From a checkpoint of a small transformer trained on Wikipedia: RMSNorm before each block.
MLP neurons of a small language model. Each row is named by its layer, matrix (down: output weights) and neuron, and shows model dimensions 16-143. Each number is 500 + 50 x the weight over its row's rms, rounded and kept within 0 to 999. Numbers have three digits each. A neuron's up and down rows have the sign that makes its largest values positive.
Before each neuron's rows, "fires before" lists the tokens most often just after its 100 highest values on Wikipedia text that the model never trained on.

fires before: " |", ",", ";", "\n", "."
L8.down179:434477518456487518444515423535456496439474502445583539518584451523523515497471480546461589533472445525397517503517493509500518545491525550526409470531456551540494458527304594472399557561626462454602500581457627512486443557454543482484469479528418511542492540474485489538453470540533522552582452498511522482500512480437537455472402507599470465464518487448544445448449522500477656551477

fires before: "d", "s", "ent", "der", "tion"
L8.down351:527494439463498526457568498500423525427542472473433430480492415476579398628511419511435456512413540525491572528515545536476455435541390533538497468467474490589554512467520553491511475506486474547437546486566502462589525476442465537520515509479481448568446472418503438504500511512441466465389419527511508514474512538543408537413540597425542515437526530535478412465557525422512526472485

fires before: "\n", " The", " He"
L4.down352:481489562428477533562476481500457539519517593579540564457483428478428555506414502564517523474536457561542464494524532479416527501518516556400441532441521470474431490574541533525591529512418562416509388588529567518479516456575523523514543519466482573498513493531515472474555522541586493446462574560451458527573531641529486532524569468554541499475522559393514593483446544498519557459498

fires before: " |", ",", ".", "\n", " m", "00"
L4.down307:456517478500471511498508493462504535478501500572573601502532472506418544494398559506500466494525449517465454520423549441540487532409447496486536594481429521492512613481373411511483599509465538539492576504514592490474504535546544480498482575492506421448477507470484491353480497507487466435474566516550502504459521438538457528440575472621541524471523599332531459626447453482457530503472

fires before: "\n"
L4.down154:471435438581430441517440473461433483544519485457535461412541501484570488515411465584460493465517418529511465453495586464481570453498494439515535495453460423581461527541544498492568451544534484552578501518493527496497439469478520494476549479434524524564522563467373498544504504580541518487443554516485527612599557600412499551451541437494450429558460496279409555532452544498515572483468

fires before: " |", "%", ".", "y"
L4.down93:420563504448396508469479457447459590503370518517497589501486444488454481503523489475538483537462420496476479498469444473494494529472473572468497647534470551455586616506344402471491462525554515534474602433551466504514494543537479519520541505424511502442450487496517457448441517451562468468539562548524547505510526452480491402481583467467507546547553509402520527609443453541532601475463

fires before: " |", ";"
L3.down17:543563464482553496494558504482508529446477485431499516488508511422426511591504490485446568498447546509463489565493412499558450379492524540499504478443529440479456529471532511538494463607549518523728529516458551480581497485533520512516538508572468515516439524483481547536554539397554512464526493462411453589463522431441507573503489494463415532583568468547504535554429481535535425479467

fires before: ",", " 19", "."
L11.down205:531509407565456471422576491477491438565419475467571458548386378553503489572516506526545517500440519492417481501494610469506449517468546445559564545571485500525431528501615520586541665555402549541473499473549493408520505555479528468480448533461556402519523475511511560524525496526527519463451449454447526571497562520520523496476535506468542430557499509531547443521504482398559547461443

fires before: " (", " ", " (1"
L8.down159:525564560521610571493521576518494482472416495573479500524529426516444474467407575498466506549519482416449549439497486456510519511485578319548513458490493498541506481479537467626574474543546511498652524516481488424443419542558545550522453479457537512539515524571468533533587453470471512514496456529490483498475489443517480503549393515582574502416521519531484487561458543407510457555555

fires before: " |", ")", ".", "]", "\"", "s"
L6.down295:533487447459646541515491436572465477406496544489450477512483534435594559593534418486492559486428481566558515488529402435540517481486556493540486460603481468488499516496509472462488528528529569527460533558511382534432447475382443482501488455573570523438419595506421526453438486470531550540528499496494511461456417469495492493583490462474470585537461610513460527509480428463460566448500

fires before: "n", "ol", "d", "s", "le"
L5.down312:535506502544496401415564481601506543479475512471494540520469414435553572666548472539550443429478525519488490535535494462453470511483532466487492516492480502436523499503554492533499470602467485499506472451473528483457594610444560406509501488587357468520510469606577594469534558477434540454487498586538451478430423546501487498428568544463487507439573526493476536459427448473600456466492

fires before: ",", ".", " in", " and"
L3.down171:555481378535529579463497560492594567431495522588534620491503565507478465520501436582557480454552544500528544524482470476498518636458529484505504596535533526577461525499492564516569578431502531526489526506471516517501505558451450515542504512469451538483524528470479567564567480577463504503466480415486575559452488591565615438561593515524533497401473442478488491419450475547552532455491

fires before: "s", "ing"
L11.down210:551602524505455486453518426508495449486568453495562416562523492519528454488489531506485544551570481401580581567581443422562453465587428464536496579459470460536519587501341429531547506518533541532602438474506584515568518497519563512581453570471558553415506567450507514511429512541591476531483480458459488496568519494590519521480533528500483518469483447459498451429590466570412450450439

fires before: " |", "–", ".", "%", ";", ":"
L3.down427:487520425545465485506468499507623544468506537469547524547511480611457573594508558548454508541459501458487409428492594410497502439495431506500461449498530561460508492483461440539507412474453528584439532431533483516511498502482450563486471448517550642423530526538531501490573513549484534489560518538520589595549501454477456474432549623500550461526571517458529471532447469425542468490458

fires before: ":", "–", "–20", ".", " |", ")"
L3.down373:508625474538405494511513480417537523531557499456469445464462456519518528622583517523544546502444467559556472430416514459522392505479463602437460423492418468495481530489429481454619483487451527592481465526482507521568537478414509414491501455508545565434468539456557466437531594582460466509532524455494490506547502514513464526486501626492552473463557461332567501473525510464486541481512

fires before: ")", " /", ";", " |", "'"
L6.down14:506444494491362566418478479421459498475386533466525650468517523523474456516402449530513465454443550521481530426455395454469561488447495498491540581575478530451581492539446516400440487454507527468517592559478517495400576503476499549510508467488564471443470546481465416494494542485520511444478512478487498495499498388454452458432485463541486494462496517464453548526349511478523508518458

fires before: ".", " /", " |", "–0", "–3", " ("
L3.down322:468523475473470465586519459450490560507460478447501536495466508538520570513564521514539584635471518471521472504508522490490498451516529541470459465502504508481453530537506449512695484461508511462617540585511483522511523402482463453510493498514565580499525491532519525517504460541445536486542623511529453452530481496482429502467482556437534537472587471264547422489433508483588613493554

fires before: " |", ".", "son", ";"
L5.down375:510588430391519480569501515510527500550564522488430451469566385485502447569544452418496515524507525521484508487427557524413454478460537540475498481579486563522610512505529445469525556474482542620500399478514563477471433551492560565545564480477512461504510482583591471520432466446622592468442428557543485488553482523535476430530556469473523429471467581502517495433497472512602540438490

fires before: "\n", "-", " The", " |", " In"
L4.down269:492483499539476506555431570492551407425444518572474567494471498557470544569431527486506533480509485513525472487471535478558529551523526428516506383498383496442554470500494489562544552479447508543738521520570555568601491486516526619517506481549502469436489504463399544513411488535499447558543443573500395494573522590520527499483507436495484471508483521303502496537455510475480502520442

fires before: " |", ";", " /", " ", "–", ":"
L6.down251:540546503450413528385456448502522543413474428561461513521550485451472467468461486502403478563539561503522498502383476583469518456498553478476499492521504497618444503503475540472394505513457524475489535498473429575510445397572450441585482503528502530574478605512486460450466475356440433536591458536497568483468624552402509542499574479479480568494460517524490541588522513522576517491546

fires before: "\n", " In", " The", " He"
L3.down201:537605492439499448537507569408479568501563405473557534576408569568532574473438433525516458554472419560534501597560573440467504513509484483502459431459519522515463499548509446542475383466486518449503397436424467552463503433514451553422574502411530506509548584639503462520497540487547472416441476480489396564498461525395451403421402472479541470546506488443465601527533465508476521472466

fires before: " |", ";", " James", "\n", " B"
L3.down154:493434466455443539518507448544517490434469520517522523486482458503473498534491480441479576462533516461519494553490449616478511406552553462469525497459536442496575498435497597534468539471533451498449447497637343497402449569563441529507532468440558482420425486445534462496462471501511586495494467558560453499595556516547520436434492520515514552485498565448532400559509533560501583583514

fires before: "|", "\n", " and"
L11.down36:391420474516460552461546527501496413434558490553490430475541542517664473466519451521534475523497501496580570416441540499489479469517455521475545482553507300458528487564585459477527472479470481457593534496523543528476529457485486456542528488470565526472375481526570444550472502589506427500494440477554524421464519485591493527509473507523496540543501508567497466549483505499601473506455

fires before: " |", ".", "″", "°", "au"
L6.down5:447491517557570372464509487428505457553486481509451481476466465477474461516484541402512539431500592566433514566518484452487472458547403489484488485483519465482546500499442480501436399545483492482502562554511393503510524513397441510542560500473473513438439496503474402480549550466495466497429566490471516465537509456518424457506429552450474530447474487356417593520439512526541433517421

fires before: "\n", "ron", " War", "s", " Ro", " In"
L4.down303:492442522555520443482494484552517533521399538448507514582482449553409454499528506444427454521498518412544434450436435481466517570557530497427537393464484481487496550525368470513519469512532443565629505400471425465567533534595453450509509544417552514388490555413525520494540474560524458539554462568409513522485551499530432411566504534513557461486504517481554447505506540491483510447470

fires before: "end", "e", "ed", "x", "sh", "t"
L11.down61:540473484495475526551530494444574469430544479410568560539376533526532454558475524506438485483463533552482521566527508423488412496490439499516505479408535566462460495497361510527534426521535496510547444512502490549476528598495527416422538542515528504490393482489534523492534537452504667542583451482526521528471513373430439483519561470520491554485435494483518578488475489520556514435398

fires before: " |", ":", "\n"
L4.down98:469532563541436508484440485484457557499503503565568386473559477488440551465448463565416462411433504530493455458454520617451566476554535533522479414606430461592533474513568405467530457428415407492560461551574498537443487492490540448492552397471511472546468486526455454474475569457510485448518461489479496440600547523466459562483532339473510521485450443378448526419585494457493542516499

fires before: " |", ";", ".", ","
L3.down63:469516447524441478540551490414453485429538473504553518513515513522529526531455555520528539514520480438590530471452548423499493455508534441464480512487449497519539488492572460531667510499532528543572505554571577546458509522478481454490533466466604555431547542515438503474535518545495476455511613534555579508513478489523498497509495494486469413539526530259453517519429572454507632507549

fires before: "\n", " The", " In", " It", " He", " E"
L11.down216:481502494427367465432568595467479526469559434571515575539498472472522443508542482435485561504509546475517494480462448489573527408513506484416561432521489538561504514552586505502513551546502522593461553563511495450456502511523441533473547515395523471441522587525541453466412518524515513364451511513525501593538538542480456478496506485613463511549490442294499471500431432415504477459495

fires before: "t", "w", "ct", "ction", "sh", "ma"
L11.down139:562507473510490481530539472464543409488489492425555480582465581531470538484519495471400458523482467524570627524611512559566478541454543392490451443504528512571451460599546462524479475493483488437522463487463429522532558524512477382466504536538579487481445439512450512466534600555529506498549440615532520468541391542426537463517495532521516413463530555509604524495595470429482498442456

fires before: " |", "–", ":"
L9.down345:519574538585510507457506463425536555432448412578530505487557483477447429477473456464463527549551545544446450499522387528477524461422547491540481555553535429540452499561440506569632450497536491485488476401467527453448436459447490508500493494430459555517541526490510475493455496424494558402453551511441480536491443438520485578498621573539443489523509413348530413512488494431477442431440

fires before: "\n", " ", " 1", " 3", " 2"
L5.down10:533483511597462498498512490526470519515453497411515457519549504462549519554489516433438537582464533483465512563537493476488530512439623481572451447533526462412560534613502527570407524550525535520597559525416504392536536556452510518374493501545530547499511579478495526464521470556412516560469422442477450636575443478471413411531500589451506471525489419451457524480396519437502410517481

fires before: "\n"
L3.down376:446480547444560534523488431476533415417521493544471488577562604592565451561496554631517507574511559471576581482481550418507495563517524523456527468452424489470449613448522507520492542520539462430504551552505431525401492433475605560460449459438506570551455506523518525474520470510571551456579470459547466474520467454521406520473420522434542424589499436509583508409515485476516471585431

fires before: "\n", " /", ".", ")", "–", ";"
L3.down192:487539472582628412482513471464531495543533451517433455467484536546533546498477558535433557478523499443451541469573483576509454478540461566491534556587569425504515442565449495474471519538595558514473576618422409445507532428488585523437494416513506455539535568539586507464535505480513400563438574505431491554439534521408542507486394508442526527462583568512445553521525493496522544492476

fires before: " |", ".", "y"
L3.down263:469446471520524518498500513499455519554470493383555486491568467583490467565565571479511495513492479577518420438582547516575544477503424552403470482563547506416461437503492498589408482494464505611389518503551456504516556484514490510525538454439532544458615533503491429541550474480454583485429516521575508512571562545500449537508490613487586490480501555465461394549469476442532596443462

fires before: "n", ".", ",", " |", "\n", " State"
L3.down362:499496504516484524485497553512588501486482488408488450499570461485481434507539447411534577451464449525551440457490539519564450509510597504449537470389403545450548505523474519540476505497477471701649545488507583473603457611434463458586489400453466549433499547403506534464480578472500479578531470486440469439498504467545551536426411568538531433436520489444542500484481523471443427503475

fires before: "\n", "-"
L4.down284:468554453636472570430451561498390493478548492450500491462494478443450465532508496448460489549489473522460453492477450519485493581455442493535520498529450472520535590501423515501583557505556552494656534449483558482514411445534538537508576485500557465458529499470465469467410475468586487492426523464521551554486537534495466546580486441491549444494432615297506463488570534528373462582505

fires before: ",", ".", ")", " to", " and", " in"
L3.down338:493509511444462522482571582524492578536436519527543519592470489441533516516513461504537510469528459513563520526392461498473453590556545514600432463464507464506508506546436499424377531522450459503691479626524564488460447621494528496510488561530530457417472509504544541404559495520556409491643479481498489502535510522470524475438514474546517482435503447389541566439387560510514545558507